config.yaml
d_mlp: 1920
init_std_down: 0.00375
beta2: 0.98
grad_clip: 1.0
final_lr_fraction: 0.0
doc_mask: true
MLP neurons of a small language model. Each row is named by its layer, matrix (up: input weights; down: output weights) and neuron, and shows model dimensions 176-239. Each number is 50 + 12 x the weight over its row's rms, rounded and kept within 0 to 99.
After each neuron's rows, "fires on" lists the tokens most often at its 100 highest values on Wikipedia text that the model never trained on; "fires in" lists the words (lower case) most often at its 100 highest values on Wikipedia text that the model never trained on. A number after a token or word is its count.

L4.up1794:48 41 35 59 59 43 53 51 62 51 67 40 48 43 50 59 51 54 41 02 47 48 48 58 37 55 55 73 51 65 40 31 38 61 53 66 48 47 60 70 68 40 48 40 59 41 65 55 51 42 37 49 53 49 51 58 48 52 53 45 45 20 46 33
L4.down1794:55 21 63 33 41 46 40 53 27 39 25 31 55 51 45 38 12 32 59 73 73 49 48 52 28 45 53 39 38 57 37 63 63 60 60 42 58 48 31 52 49 58 38 53 67 65 59 44 43 52 62 63 38 42 53 33 38 43 42 45 53 53 62 55
fires on: " to" 23, "ter" 21, " of" 8, "ted" 8, "ment" 6, "el" 6
fires in: "to" 23, "of" 8, "entertainment" 6, "completed" 6, "chapel" 4, "better" 4

L4.up1173:53 46 54 48 58 36 61 23 46 35 47 99 80 62 45 40 39 64 62 69 55 45 72 38 60 37 64 55 53 48 56 61 61 60 52 46 66 53 60 38 57 54 38 34 64 53 35 45 42 49 44 61 36 49 47 58 42 50 50 56 46 47 64 64
L4.down1173:74 43 42 51 61 44 40 37 52 38 47 64 49 52 60 36 48 63 57 99 32 43 35 21 65 35 66 48 47 48 55 49 63 57 57 38 69 50 75 41 42 66 59 32 53 75 56 43 37 53 30 57 55 45 37 37 53 33 49 50 48 60 62 48
fires on: " place" 31, "ance" 11, "ived" 9, "ive" 9, "ence" 7, " released" 6
fires in: "place" 30, "intelligence" 7, "released" 6, "attendance" 4, "appearance" 4

L5.up20:65 62 31 69 54 59 38 62 73 45 58 62 44 83 67 49 40 33 42 48 26 38 23 34 38 60 65 34 68 47 39 32 38 38 56 50 56 62 60 52 61 56 55 25 59 29 52 70 50 64 49 51 28 41 53 62 53 33 47 54 46 46 36 41
L5.down20:64 48 58 64 42 55 50 69 50 45 39 48 33 46 67 75 35 57 13 67 50 26 56 29 34 64 58 24 44 55 53 58 44 43 65 56 45 57 42 53 48 55 32 43 63 38 57 44 57 63 57 43 76 62 61 53 60 77 66 42 74 66 43 45
fires on: "el" 16, " major" 11, "ent" 11, "at" 10, " Form" 7, "9" 6
fires in: "label" 15, "formats" 15, "major" 7, "opponent" 6, "majority" 5, "league" 4

L5.up701:41 31 54 56 55 44 31 41 51 43 49 41 53 52 48 46 38 64 62 52 36 62 60 38 72 43 33 39 20 46 53 52 51 26 56 32 70 52 66 59 33 41 29 49 40 51 35 42 53 72 55 31 57 58 41 41 45 62 48 45 47 65 52 54
L5.down701:25 69 43 54 39 56 39 42 42 35 46 63 59 48 56 53 57 54 42 47 49 56 49 47 29 56 62 38 63 45 42 51 47 35 40 61 34 49 42 58 34 49 71 62 44 34 34 52 71 61 61 46 45 41 43 59 74 62 58 41 71 40 48 38
fires on: "oute" 17, " game" 12, "way" 9, "ame" 9, "el" 7, "lin" 7
fires in: "game" 20, "route" 17, "away" 5, "video" 5, "hotel" 5

L5.up946:46 40 61 58 37 66 49 52 57 50 41 42 49 53 33 78 54 56 63 59 40 47 54 27 62 50 46 63 32 57 28 51 33 47 51 32 55 58 55 45 66 65 27 36 45 54 66 34 40 55 48 64 69 51 43 31 47 35 45 42 56 35 60 49
L5.down946:58 42 79 55 52 56 58 44 50 23 39 70 38 26 39 49 53 46 62 46 64 61 48 55 70 50 48 42 50 58 36 54 42 61 59 33 57 58 47 61 46 48 57 67 61 57 49 51 27 66 69 46 66 57 38 66 59 42 72 47 59 61 63 37
fires on: " there" 24, " sit" 11, " There" 9, " do" 9, "ones" 8
fires in: "there" 29, "indonesia" 6, "just" 6, "situation" 5, "tour" 5, "massachusetts" 5

L5.up1363:56 67 41 56 42 32 49 48 59 46 30 65 63 49 48 52 17 59 58 55 37 48 42 31 70 50 52 65 42 54 46 58 46 53 48 36 56 40 59 40 63 69 18 52 63 58 38 44 19 61 54 49 42 54 37 44 70 49 48 55 63 49 60 60
L5.down1363:48 62 65 73 46 57 36 72 50 41 49 55 44 41 60 31 42 63 70 42 31 84 57 62 78 48 56 67 60 74 50 71 43 45 31 60 41 28 63 27 55 53 52 52 39 48 62 54 31 61 53 49 53 68 57 38 71 47 52 52 53 53 66 50
fires on: " do" 36, " there" 19, "es" 18, " did" 9, "e" 4
fires in: "does" 16, "there" 15, "do" 13, "did" 9, "comes" 5, "goes" 4

L4.up1265:57 51 60 57 49 57 49 51 43 44 24 65 55 39 64 63 56 47 40 57 33 49 69 47 65 60 51 69 53 49 41 30 58 52 51 37 51 58 47 34 58 31 42 51 40 59 38 32 39 80 37 60 49 59 37 52 42 51 37 54 42 40 62 56
L4.down1265:44 43 55 49 48 70 57 75 59 50 43 55 31 40 45 44 37 26 71 44 63 53 58 61 47 63 40 54 60 43 41 53 53 49 70 37 47 47 38 48 47 62 46 53 46 37 38 46 58 49 55 55 42 44 52 55 63 45 36 55 84 57 44 67
fires on: " out" 30, " up" 25, " died" 15, " place" 15, " began" 8
fires in: "out" 25, "up" 17, "died" 15, "place" 14, "began" 8

L5.up462:50 44 42 44 71 36 52 34 53 46 42 43 45 55 44 30 48 69 69 44 56 48 61 56 58 45 31 71 57 65 61 27 63 52 32 60 64 69 68 39 67 51 39 61 56 48 65 46 51 59 49 58 29 59 49 43 43 50 46 59 37 45 57 48
L5.down462:53 55 34 46 66 52 59 15 50 42 50 50 49 46 44 56 46 53 52 64 57 41 51 70 57 52 45 69 44 53 49 38 60 48 47 53 55 68 54 51 46 49 35 48 53 44 42 52 62 68 57 51 26 47 49 48 67 79 44 60 69 64 83 45
fires on: " King" 21, " William" 17, " II" 12, "in" 9, "lin" 7, " John" 5
fires in: "king" 19, "william" 14, "iii" 7, "ii" 5, "weinheim" 5